MLP neurons of a small language model. Each row is named by its layer, matrix (down: output weights) and neuron, and shows model dimensions 165-260. Each number is 128 + 32 x the weight over its row's rms, rounded and kept within 0 to 255. Numbers have three digits each. A neuron's up and down rows have the sign that makes its largest values positive.
A block is one neuron, or neurons of one layer that tend to fire together. After each block is what it responds to, as a language model described it from the Wikipedia text at the highest values.

L5.down192:161085055176146092178127181094116152091152134151134107158152084092084164126122130141091132174146148137062156137064174117129133089158120153083188125100134082127077160129104070108160112085128129135105098137179155176125121113176116101136172154205112151165099151108152111161130111123107122051
L5.down300:087121188155138089135133134075145195126082076148101164117145156066100138079146106167192145157119141149164170128107196149097162090142120138062125122123142120087128143074146154176050096098135114158177105137175122142132187139132146102125174097100121119044132134047082148115157133132179139186
L5.down396:093092148132154134097120160097119173161146153129124143190114179151132163142090186109114085137081218138119155163209178062155082163144127173097129139170077139097137169158113088225143125116131087129149099120185142130106163112122085089056134140067156120163132069115058102145162051128080096138
L5.down420:147142124121136143104149137134143089083148129157108104112127102188173156124103127104124119150174113194172137173072088131180082142191121095136125104169180127088074147189175162071109130093138154102093125047049163133097102109112097119105091151156135194152101135108176119069099066097163131196
L5.down611:112097105126119109101096135205122113148127181088125123113094078129073102151152114106068075118093161153119143110216158088132125105167129196081148168160143086133143085124111098090110098116197141141102172147201137134126125132145099194122121095064137136110151089149100121166108120124133161176
L5.down734:152097137128119121122163180138107165143106167110117088141099174136171156136112151123131151183132080170141051109118117154141115161094163144137103147123125107107063093123105104137128103114138130158096147121168126121097124135123130132150071140058132170103049119169074128106106119143083148143
L5.down864:112106112171122150083152197096082168104124097100124108137155161130145125181126121166133162105132162088141154113106116126166184122129188121144070126120084114068156127162152113134156140163160110151141056127165107123089111138126155124153150187124153101121087122124155123093125121125146199106
L5.down1065:124082153114141114182112110117168106116080177142148083095162049147162097118076195177096105141156130133110095120130079146140137175181110139118130119171090123091105146157125090155126104154144166122144110082112157124085220120092088090151186159090183095128151075158151167118147096134143179111
Responds to: Table header column separators

L5.down56:155114125112098108087123151104081167133083126179114096174095104144145125136158142147179104129137171102123061157160115096115159134067098081136171140091114063130157089124099117137111167132129139154174112154113116118150050143132147093107106113141142177185126107107150151079159135105123131132
L5.down73:121107140111103167127081119099107138086087132110082153115119117114146080128056089130104147129095119134120194150124174082169138109178142102106122113139185129128135111107153136162128081111077151149151114184183127162096089135155105170141166134137133110137110103152149188152194149152096091157
L5.down180:158133059121128133171063123094157126175084115156135146053155142086087109115107124131178092096126139047154099118083137125104159139116142130126119179106151145175153139176138147149146161108194142143128164162169132136087129086145109191157080141102126133133112098152102106106175028141189137132
L5.down261:146056118128103134096143138127100111213076135155129128075096125117175119133143141140108117138142127091131155141120169168088125135094125118126136094130149115140192127189146129117107158141117140127139147083146138128102153160132146118099104146102094087123167098122141114113122085137100122161
L5.down557:134142153089145111177117157142135120131124083127127140157046152153119104118132193125172128107168144115097111126139144161097132116139137115081115233110111092128119173120112149189138173087080134124046105190099134084105125118146166157150133072134108086129178150073139105108130111127103125119
L5.down906:179096123161163118129112108083158072185104077081144177163131164168116155113147076129141115139113147084157100078172163166171191133094131082143128188182099135176149083104112136117110134170083140118134115068108150176136081190150175097141085104117144152111104078211108109138190108153079154142
L5.down920:184090102108111138133074103084116179120159090087112226179166174106148083106090134123114140206102137153114122173084157132131148096114133169086119105174141131147127107130102085149130131082153119127136162143103141162070096116155106117152154124134111143124144122194151147161131163120108134105
L5.down1132:157104144120088110141093133123115140093143159165177063081138144038137137109111120110130144135160100095157151167178189139091163117127146080131122150102114130080067105123087090161151152115102186110133121128136215044073067162086089129124118119092085169046090164113127176191188124143111125174
Responds to: Table separator pipes

L5.down44:078107166101158141132102108140102127118127128091102132174173104092166147122118156107058187203133157154064189122165167152082145165121124155130113128116187150180105097166155175074178137149132154124157072134124193115154120162115186119108164149170128134091161110103156138073130142109169120088
L5.down117:088121139156159090152179135089093072086137116120108149117162093196142154114096149136075149136146086090205122129046146133133127107097148108155109105129175123151104160204175084102141110105121199129136066120123068100089143184147177140148135105127094101130139134097169092141102175168100165193
L5.down142:118150137111154137121131137126085166083141173114173151089153146147150076159148143142105097120143157129088131113128123080110130204114111131109092077092066109112163083087126144167147159134119133175121085185161099138110122119123175133152089102158099110076139095078136135106077185175079122172
L5.down320:122170164122155134136210108111099163132097122181139169150141088117148133144110142142099186199130192150089173127126133189157158128124190152128072110164143144187114110102137113133089071113100127149124118116104119098072161183137166201130131155121159167112116137100131150113098105105139164142
L5.down707:086091071146100139103097132131050105126108067128093156138138130069127138118227141130139106082107185083074196143120139101129182181110115084109132119103149110100122108115162065117128124117199138119138136150143115151100116128142140121143089125124174163113066089065093111098073078070112094132
L5.down840:108120112132139083096140151081076149109118050109148157114139093080129129134146150119120127156138148182148169153145106143077132127094135144159135115151092074168102099090147147078119144164103152104134084149153138139140080145146143116048188104169098152117078168129161099132139160165162085121
L5.down1015:163172128113153193144156149065136133112134120186163143147133118172179168118113143167137187074147152153145182142119183094184175111080120090091134105173104085109170141154125115072159120127110156055093086182058107137170066075092102108166122143079135181152082120151147148165110098159110110127
L5.down1143:119082145149136143170136082167115123117095085148139135191063148141115179138189137188112104154125113124137080103057081119110130153178103174136178145088063098111053126111175094138094106178101158099086113130179103202090053063104088116102120156129121095097197104141164113077125140106102073192
Responds to: Preposition "for" after clauses

L5.down45:135162138117080182105165090060199136093103111142152074131123112155187140144122127148155120147081151114087143110155106113155144167171148119145105170129125116116129131118151128115143102154115077116124146146108128152131105130093076146081070103204102109145092131116063123154161110115152065228
L5.down106:150101137165156141141115129077064148186155130160125166152122139127131106119126171169087128162118138161164175104141102142146110130091166123132098207162131094136096140181126117112133181146122160114121088175114106137085140087093184136107154166088137166080116114140123100131105150112131149182
L5.down163:162128098086114106199174161146158118138157085121161126153096146142134112129131120138074150131093205163153157200130156126099117140124101121088168165115138093176154088117135122115150110107186123145121128142170136122089047129148091143074115114111126154133111087141160119128134162153140121107
L5.down394:144146134166072130134121168152137174110128093060132179151160134131112123119066163110107113185118161152083198137167097109103141128171091139170092255113140121177108157115148157113109115133104100102150134120093133110150198140132172166107111121086085168101084112119133081099161167150132107098
L5.down429:169098163124136106180104090164189124136110088149137125146160189139125157142127114164139075141114171111136180123125150115101121166132078093129131156109111116126121101161111156106165114135059100148165109164138107101133082177074171125124116175082118114114118112061081120156114190116141163058
L5.down497:093090150139086100149162119117110128141112090127142142190135061113160104128147119140153109107115109115156175112099109163144156133139108161133064182124148096097124131164037082111109101122129151151098095059175099099138107133126200158152133108138132133156176079196052139180123087090088115086
L5.down730:119111166170096173153111127091107132067088138109086124132146163083139093101045121153194117139144149110106165099209129139140092094148081101109086213114105154184115141106167132156178170090125188143122106137072127125109127095123132134119184125030130134134147092113077143109178139172119152198
L5.down810:183085190102132111122097143103106133122159098126120112088112133130150117185176108164174189122123094112121151153151132158192146144099113110180142146110150126148136162157142117196157126106161102162155134171110160102109107127203148086156097069093094093151103088083084156124113153125129118197
Responds to: Definite article the

L6.down378:083196114151140151114117176110118109136068123103136128151104109085117165146130112093107116175097182131140151182120130152111189104092111149140103097129103135150182144106134107125149192157106106073170118115121078184111129068083119085091113084167166082149161121174140109170133134111136102189
Responds to: Table separator row pipes

L3.down262:153201138147174095088094111116159128104152125159117173158148154122121122119109155055166091154091074138166183146146140110101142095171150129106174138096156107117118088109095130090123079121129192139102122048101125123143124192172145092152195148150118149108161147120117178106142154106095132095
L3.down438:105099050119128157093130163101130158099080131173093135148131100147125113137163150124096125150106144136145109113128141153147145102128177144118119088137111122145134147141108116081052131096109155069162129086138086107119179117119074160151143136098167102099161125065140094139067118152116126158
L3.down594:089111134131130177104120121084182096118181170110177134134197169121133076097121203067127152156108088118089090113143118132124050093129150160104112150123096088131105130130108093094132128100103157154135101166123124100127098119124132146134170128183150122109070119102142188133148085162136104165
L3.down615:154094105139145096121086136098122115147133160170163130159127166091137100163124147118150089166118121113095149120125175099087109132137162127137116132136102132193094077128120162113139159132078131101116126146145111124075087143103109091124137126093136140101134118150136120122126169117068194100
L3.down622:148111064080131170137101132147151114088072104095159094113097090121116160108058172086172064122140093119149109170110113123131113131112101119120139186132114116149154111176061135102141169171103139142144136160115128162132092072136119094149098105085139133227189117099075119143184106139093162148
L3.down1038:158110166157140163120139138058167094119126146137086121123093109060059095148145101128171166148096149175174123146063185147047121131129112093160191097132096157097178058109167155101150176117151129141101116137112189102141143133161103140161133103116174214085116113146166147179160136135126117158
L3.down1125:143182126126088152146113160145150133108112172085121111129104163136157135149100154128176119137114079131121155107138157133119096146163121125127150184112132146148165138143185149156067148118149134176147133158089112140147142113146089157117088107097165112181160146090101144098164080180169164142
L3.down1155:130136130112164096157155115091188109133108110098152091096154123147084151159083087159149014235136108110172171043153160155123123118123121096114067134082095133097133114129194118146165121084134107070184165167119101134124089155134143086119140108069132121156142141128096156154100139165170082132
Responds to: Possessive apostrophes, row-end pipes

L3.down121:114148207103159052114130127117183099195139171114123145117097097188153149101191186129102098110153153065115190152097120135148124134115159100085183108121091138075111176116127117194148129121176079098127190152129108082161135118180154141049171120143159134206057130140129120128103124089098130127
L3.down184:140121093094074142124117117104092157201096099133151157109144205132154096127131130106121097161138082110118136164150178104089115127205143068091105061138141083108133142115111071155168140092108172103134142157144067117120135070094150122180145114098151222118142117137152085122148112105180042184
L3.down304:160113106166059085077133086125169159145152172057092123120105153155106107107152128100070125106150154105102140134126115167144080179111126072073107092057130159111171080152125140099192177102128153133150161133160137073091154116147051108104070135170118107127123127110146160107112194059128093164
L3.down509:133138144173116093139102161146101126092173142074129119153086128157145156124127218112134165116151139126091089124064139062070103093125153082147144124099126125097160075131122137101158110108123113136142118195097123140087059166101050128130140134113106120151107131192156077131149190126176184178
L3.down523:123129156108090152099138096077137074156093158132086132185103119172145145154156122128142131141170113160144183089097130126165128190128137056071171070138079164131156135131179131174146145175153168146135182117085118142066135157150146156094086125131098138131127150138137131113140159149071100188
L3.down972:115152150144131138097145130136070116121055179104104121081139154120131141041145116144181089128138123118124156097121139148149192143195139154113147104138173174164092101156091168151146119108110114111068128093124105120151183073140109162173189164159107128161082094139121122176155161077135143191
L3.down1004:193219133122160127126132137127128148159133205131172062101132158124110148099169111153142160176122098085189163124136069125139162121154144138187165154097143149049085169159114181051115128125148079095127134165159136139107149131153145138118127106141073098147093159091101125048124128133191085083
L3.down1062:147127101136102080118154107162144155104094099127189115090166101129153113134159134116063164184122157077117175116073107109175121060133157154134140127147126181129104158125150126128188146099082171149110130086121106145092106130120191120170145140083150124090115134116114085088120157072060147090
Responds to: Complement-taking for/to

L3.down38:107119155120129113082121137144084101079150062060104123185131176151111097139117130134090102132196119143123134104162159202101180149185139118120108127168083078124063138117140159143135076112122090113120099151125102128085101121162172137196142141127180140102194139124086096123166096120073155111
L3.down357:111160101089122075167189085188120091152084191119154121114074110138118098155183102163142102169101128167153094140101107125174115161152122121200136107125102117097146082181167072143129144134124126091126160134219132141117115175141138152127143152071118165142094084080108113126194107110139118131
L3.down699:155155112125166176153127150118126071107143144094145153188158113190118143082078091094107129150135135188084146178130159111179092099140070096130111134117070090076105116197141126064086144166098167132188143119104148144127137122063145107133114127073101153116139135164170141157154132113137115124
L3.down753:184169151127134060149150132121110140180105123097072158155099097175160164152180106159154187114113103188090158103111137116143145140149102127148144059139119124133164142161087153092088123153070184120083129148140076142103124095104173161103121140171173175127116098161160078174215152147146058034
L3.down792:104121137120146142129153158097089164055198167139160118095111123127188140087185165057110135161149126128111094091200137191102104103106113142139170199100149074086121138084063118125181127124184103146127122100096215127110104081121157069095156105145100190091178086127135139170193140161108163086
L3.down907:120133080175122093124148116110151105098111179160134109150196081085134122146081098115136089138151068090166118158082116143105126122105113143168147135085125154092193150098120083121086148112092105127115149123147097081150141075155126117099121144145092154147128148141052129163135176072104113079
L3.down938:116154135123149186123101100141096132060131170126106134161138109104173111139126152176145208180165149160116129031104130134163094107170115163182135176105166129167113111123114128149087128088118185135087125109104160110131074150138125128101099127127086192134154096143117109078155165160157167061
L3.down1081:150112093115139106127142147106127175148102215157159123055121197140165175075089108128114119148157170142162147152171162081079130108139166136131179144161136117127132082127159214122142119076124174121145140161118158178163142142090131132110110109108127106185108093166090104185095122169121162114
Responds to: Word-completing final fragments

L3.down183:057084127101103146103052089101124141162095128171118138085080139123113094079244110076138109120094164100134157125136125130107169056111164113142163145115133086086155173109113080107129089134139170152146076134161165139153144134124095182152135139072150114154151096121118144136168150145147124175
L3.down344:165111166170144112143135129143119105092124069084165133185141121150144165092125181183199085146172140118126079154125105112116176137072142142089083061127096076167210181118148161117142120133082094171101129093119069124091118139153104178158154167172092128080181207141124152148140153130139068170
L3.down347:121181133159085129163137121126105122119086125171146124164157136074131117096182108117163152198138168089188131148124120151101132081170136093153101128095118129141164127102176092116103086127152132138153148090152120072146150134079108172170160143096158178116155147117080159091136158137104074123
L3.down624:152134154099098158135124123105063137172139178118119056147098190126123115090095112131160149133191139165138146123134111123108172057136147134077096187176102097182101158092090091132115140145120128159129088131119101136118151150160116131124120169146111106185186162091096110113096119089134189075
L3.down739:094149170104109057155158125128094143126085023090085128086177064121116092102130178166126164136170111124079120195157164120114166113089113121096143134154123138139161146105085158073129161140175147166066135190170121147077119145103150133138144136098161099120132118123121131159113129153083073188
L3.down782:075081119163127109124199166136127112117101138154134185087140155157100077086115122109132101150100155142147143094117080156188118134087127063058121145107144140068104149165167055116110134183170146202180163115122110160114152113198129135079145123133100159098156160104082102190129134109132117111
L3.down860:129088137197090160132204103170070086096111104200068146087107164106132131136117118107088161111178130153142124110128164163112145137170086091155103178138105098187181146092138130132076180098197164110102161142143148123128118154055105098141176123083180107143157138113139094151124146137143126145
L3.down868:145093141123185130118113129151072192136197116113132091171146169078063101124169172132145133120146119129155120166109179096146122121124108159037090128191078128160121122146090124121090143098198147152097097124092096120129105119125159107175103095137165144165165117113158154129098096071130052134
Responds to: Table separators and role "as"

L6.down909:104145139131104151103126078092074135129105107134152111154159144175087198160157168147053162156136202180125107177103112103140126163171147095111174105113054077127153119088094123135157105185110054085136148109084143116146207103063122197142169139103148174123164126152137056192134203069185103131
Responds to: "For" token, census phrasing

L5.down12:147182158135122158089163125126154193108105141158133144152155131138085137117132083112089101073150122136111110122131162145123111169089127121131105105158148088168181109094079123153150152177089119070102131109099153120132156044138164160150195144114072126097156088182115138129116134182097112100
L5.down202:126167121071102137162159128106091131083164094128134160172144148145127134137088198160098130130101114140135124116078150175144098115148093104073136139165169196156167082129137217144083129103181116158141090126143096085093105105154098170098166137016093113160090125145151131126094129118110098123
L5.down462:107133128106130177135118136079065107113103153112202098174200156157178127189067107154125103107137099167135095153142128125157135156101093132175140190093116075152120198132052143159075136079161145116202129106145112132216130136116150089083192167113034113128116113140157116049110165119150165113
L5.down703:099085141087116135150112154067069159062165107095135138154092110078140202183125123098105140119137110103108190153089126135155115077158072096134118115151126118149178105092121136191105173139107089138114138098159108132138135161219096124098100150150135185172118101076174160151105125169112144146
L5.down871:160161127133180115043146152131139161167169136122180105172109162105097142123128131121119137178112153108133142103091114090062100143157097144150149077151136186116084106165113169119143111166122085050141149170113153093147084118109127169096097111089156153134125119170105126125152084157159126132
L5.down1095:166095116128133129127145172180218129171163058120145104134180094038122116114159110145065118104099081135168126166143139121119172139126108101090131088118124061087097077104149136095103097098178083107142131171070109128123077172082155063145128131087139130095197143173116126093167107154152121088
L5.down1150:136112098087133164090056112190151102154145119119177091144132125213119155108201115119118142172099150145073104147133152176122096143154109100149085116143093125107103105145192124166133106156111166104140127122154148126158100089127175159143114115160141127158109059149164140124096056129164104138
L5.down1170:167154138094123155211117176136112131105090083106126143159124146115141123204091106078111139108148154112099086076147106114110175145121098141096130185111122105202131103123133081074097132111142185103192161121161158168107093164173070098103126126142139102125093079125166144162147131133142067085
Responds to: Apostrophes inside words

L6.down494:130131157081122131131154096188164120121155173153159113141078080167120146105132170118176145077151136139142137112217125118126140132152141131111109102136107091118104033109107141146045099174162130145146110109124133103156106193074171119125127185159191152108137085163179165115072173126126103159
Responds to: Possessive apostrophe

L6.down240:098140155110127142073189154126109191147138117121154172116094126130114091081043162155124128201120125064134140129154117123143118069124134155140162139121126103144103135150172135174168153112124131146125122134159120172163142108140096109164141091136168092177110120108120091154174103120121133131
Responds to: Closing parenthesis after dates

L5.down22:107156056153126125147091116176108110111105181099157152081127125168136182130127156143198109100130098123147137144130137141131062147075138144058149137139096138115067151132139197156161177191126133177087146144183143160105075147179161127157157118069145094129126176131103134060200092116143139076
L5.down50:135169088181217094162189122121143208113126147090122100076146081156075120179078094169076139148147152146129175086108148098103038086163140148160165080108069177128168085117135106096103142183157168112135140177174110135138139113163131097139141121080120136142102140144101163129113149123201075175
L5.down96:088134103105150156117110118144041129039124188130130067133140099146153101131161100118174124139240146226110153143110111167083103162102101178152129148119096084167128170092143174087088160126130163122143095086200129103154095111132192146131164071125109135127069157159082106092116139147128107157
L5.down189:113139194182180130146141046145127133113116189111062147088135137129123120097190119125131123096117109162165138139115136108121100160137089130128123128122062128104105145096116115199171190133180208146115113133097123144119114087120091132161104082149106121107128086084096136176122110159180134117
L5.down366:087168142097178098115197068096148117113131153128099121131111105094109121104156100139180122103170110131129140143158124100117157165161149111126080076128139155137106141129118092091159204107159143084112143135124092150153052151093107125161121116078148135121108176061140137131149106166101113143
L5.down384:145135106130098124088251120133072044110182144098140158049122120055092196147203122123109158166106105123135107143124124095179109079166090139101156142117106113142133119141051112178121117143136114158159146109117152090105103171180182141135151092106090180111112127103159111117096159160115116134
L5.down660:099113108118194046128151135133090121111127150150131109146180095141117112135164122126136100141171087129165166149115151113076141067063098184168115091160136157081092100115105119162168127139134110172054130096189089111132130111158187151125096105138110153091033177200077111131133099177112130124
L5.down1074:154160098181114143107130056114073107127134144086095129117092150162139147119240100129148130099170124175135137168143153137147095148136077048109091051112107116060072116074170088111159148113133121067112126128178061163136120131132146104105138125039173144117067118164162126068138116138090088168
Responds to: Person/agent nouns

L6.down821:160101103132112097154101103108144172118157176134129098124188140155101134116134157167100081132141138128142087109122177132164124144108165149167148120099122174170122133085093169129124161140132092117111121187171126139146121115145111091139102157114109116152167131164064080140099128135130112163
Responds to: Occupation noun endings

L3.down207:120114129196093101154115096086127091123172122102156141116148139145101171123105123143131106192107113167154087166161103095160136119143135163176120075123113074123124090118167149060158133121115120186103084119091076066128134054161149127126130148123088179135101153168109110186161111215133113144
L3.down500:071097093118112137193111120165105161131110112193093103123114215044140182108108133162084165150129155124184151065164174118160189128188050113126151148118124139105142154097108178157190164121143121130147165092167112115097140145104087097129086127119137068107175093075092149112171136127107084142
L3.down562:145171131131164121093120115096159143093156119135121110118113136150094106142141164093051113153196154136141121144150121098097083117127121059108157073142136046159137129099151103073131141090131131126137168121132127162087142175102108119105146129056090075123151136119091193129164108133155110141
L3.down582:128099108142148075158110136114069160146165159097095185094123035124150074104133104123090126127100138100141130099097156078163184117091169171136086124151150078142113142105116102147140175164088176136111103089140122130149162173124133077104136141115130177181125129104064173126163107137113159129
L3.down771:131126118130098131132109141172137102087104194174114095122122083150100145145130136086073120175170058129189127107139181122099118126144170168077099113116121215147086101095153088096102107115119107111127141101153102109139122155071125139104141126097093152117171126139136114102140118095074097131
L3.down781:157079121143066141087101100087086104141166136124093179094131120067098167120127171101101157142096173129120041037115163157102088111120179163107156143125072147116143126168095111107076127146151135142125120187117104023094098148112116122115105139127147116138163067072144137104091130115118148109
L3.down838:195088122049080105121094130075100117113094162154056128113076114112172103110139177133110110127163153076152169186122141112132142085159126130117093114088143117170125087164115151199113162091127114121199134138166166057140119109160140104137103108165159120164175101184146111092138178099165082159
L3.down941:084111087105069113101105124103144155117141116139135168102130190145132066120182161113106107157193142133160143103074148170099110111165099114151126072149174079083132171122110115133123081143091191169121136129143114101185125127087135121137130144169116135098103170130155105171154109119119088114
Responds to: Table and list delimiters

L3.down322:144130094143100107157165093088124135122090119126098103110109122160140158070132119129086112170089093143168128105130159072099122133118132140127126134155160142115177122147154137090118137132167097105172113151186077148135141112163117121124142154097101104094082149092192169128111181105087077095
L3.down432:113136098138124149174130050117115114161166098121111097188124130186164077097101114125113120141149103157112057135159116113100139127078116077150123073069107150122099172138130122121176150060093100144169127120120151157168148129147141124167117102168179108109158170127142083105084110151079160085
L3.down448:136124161172108128169126124102120132109086138165145152108144085141115073116093086101125118128121122138119114117128110133123122136103132158172104116183039135114166118106119140133132119145166184139158134166108114088154094106082082178107103144167157128130137052093128133163056111096146169139
L3.down684:161075146092173096143124117137161078140090165163086102130146101092125079138140079092132149113119155070127176085131143134175141141184134119162133153107106121112098125173124112152072117108111126137145155104072132119163141139152112159081107181175149135126086136171126122134094101104081123113
L3.down852:144139185072146174136127135138094098081113135134160083162116070134101113065062089190132117097190124151146099125122061085105146113106161107098144191153152093158081119083086170103187142143147141165160138171126059092091108136156151169073100176114104146072117126125147105159078119103118166176
L3.down982:139142136175154147111124109124100151055128170106084121129147099104186162168078120117122122127157108134134133115128158140134089160162170116136063130145101118148153107164117150155076147112113126096102158095161103137161092121115136098127172131098107171099136146130116060151088107137131099157
L3.down1069:140125097121093121071123144169145158110125139199111088117081109152132138144139115133145070113157129140102089103144106120170077106105102164104165111159135197133083111089134175140119063113129106083208124107196079120141128108091131131123116138070142192139097181135140119133131136136084060119
L3.down1077:153127152204130255190146051123080171162092134147137173145230141141129125147074122129223144118140118088148139202130106079184121129132165162077145158133106116117117179132125164094133139078108055127139130076175115149126106149136109133101103110111135061147129135176108180154148135095096117128
Responds to: Biography date-parenthesis close

L3.down98:137084126179073170117111142149104135133188171129180071122051141137135105098141165120126126142170124099125095126143160123122110137173116130170181137115141130098096093144163169160117145136152071147160172113132133082162163160160149115066074126122113131096135145123114094091170128128176128104
L3.down139:115041115147183119139118122171129150139128118135147096091119130153091128139171180152158186100105159145107139133114094113101172128109106104109125142102145115126147128036094138112147096122123080094100088144139100073129158090095155122157210081084125037141154118128119128078179073104138110136
L3.down323:184076117151116086154140188140079111126130109164140166118140155137189074103114161054105081128162124099194148083123103131128163109127140153168139255175164110112150098165126169143150119136095075136156098120142104147080172107106204132119128105065095144125143083096142075098128136183136111136
L3.down362:107168091141123126128122112143108155122167067139175162158143077135129114099125168162195125092104145134100137102145114094154154129125132193204128185199081163151117091148123100136198114126146158069073137158146122084104097152189129152149081105094123133113101139127156195074152202154183159074
L3.down598:086064163163114138153148125105056143103187162140143097112145101180130128103150120140174131121184151093149103134144143181144122149065141112143141200180191108173121157095118206156137104154150130093197120085145149110065154097130154150086149151097048122094040137144178157086105120123096155160
L3.down609:116123150129147099136103049118101150165073115066149124089146107127129087143141157141196197142082111152137121108116134141172169150098146099131095199180166128128153153143150126130163186103137124135126108125143110096107116151118077147103156142152141096131119100131135070089110167138146165144
L3.down629:116106147180167157125169064068099116120131074080125147141162147144110131193101118136123157138080154127114195082087173128137156220134098150116089100094099133110169129161115135134194147107162166053133154170111177091139178147125115157156110114131120165126100092103157106165102152134104127111
L3.down1001:149028130138142078122068158118140163154141077126121121099169171122121108130183127134106137137143158105077121132175111137065114116196081174077170141126138145113122157148118157134190112121162154127115121106131121168098116105175159149160099181092099147109140110140119100155124116065122141102
Responds to: Function words before organization names

L5.down17:123113069163127136103130148175109170112176129130105160147178088110140143134203169115090144098151113135106121147139135097135064166081083147111073139167111111124160104145103159060123129102111085154149116091141109088109115162110095127142176092156159127153106148160119126103164137157103153155
L5.down490:102088198153129118114121147112159136095092147114118157137149125119111194161092133159117084166145105093151121158124120125111077096103148074084171109124149095159096133191198114165142131151109160143112123116036075124169120091159152127165127116121106167130097065138123129112141071189099121118
L5.down503:088144082125158098144124121175107151152129133106077112160174129153123130115156106158143183161172135109118142163149055114098095117128203172127148120035134156124126104068120119097098160089137076144135121109141163065121059127117129109193094094133130085099120077138159091160096168082185147125
L5.down676:169113125151157111125099098137133099130101147162109135143124170092121073155089140130100180107177082145169126070164128169111135167107147127150127099144175143105052069150133094129079122133115103086099122071117161159172069105139168219157154151136146146101106163127083136175082088208149126154
L5.down987:012071119093127136095123068127168135125133132112115138118106126066124149168118138106159103136097100110164068121057138166157082081137071109070070181110065142114104108097054106153146099084171150111166125179123147134162099092133147079101138162140117149115140146112103160152132149149141115093
L5.down1055:105080134194154140147116142136083131120187170145080134103121105127103118123164127152141144096126123113153191096107083136127126176130148108137175111126089131143091128152139194109110204100124118094140139059183114112123118125119091110121107125083137101140150116125160138185126110149070113097
L5.down1126:189186077131099168133147103161092038181152122123148101083130201162108178076027137099157118163086101166106118097187110122104096139158117137121099126108140142123076102105072145065170156095116064121125116133221191128117029069200148082146135123145130148134156143125160135173141175087124111138
L5.down1174:106097156178165134140119202084105061148174101160105112105183130086139062156191113134117133196152103156140078089111133142105169133109133115143117150134187137090068131168089092149098110175124160120116056099096101083099127111107169144113110112116097122128111126099146097142045091158083140124
Responds to: Date range separators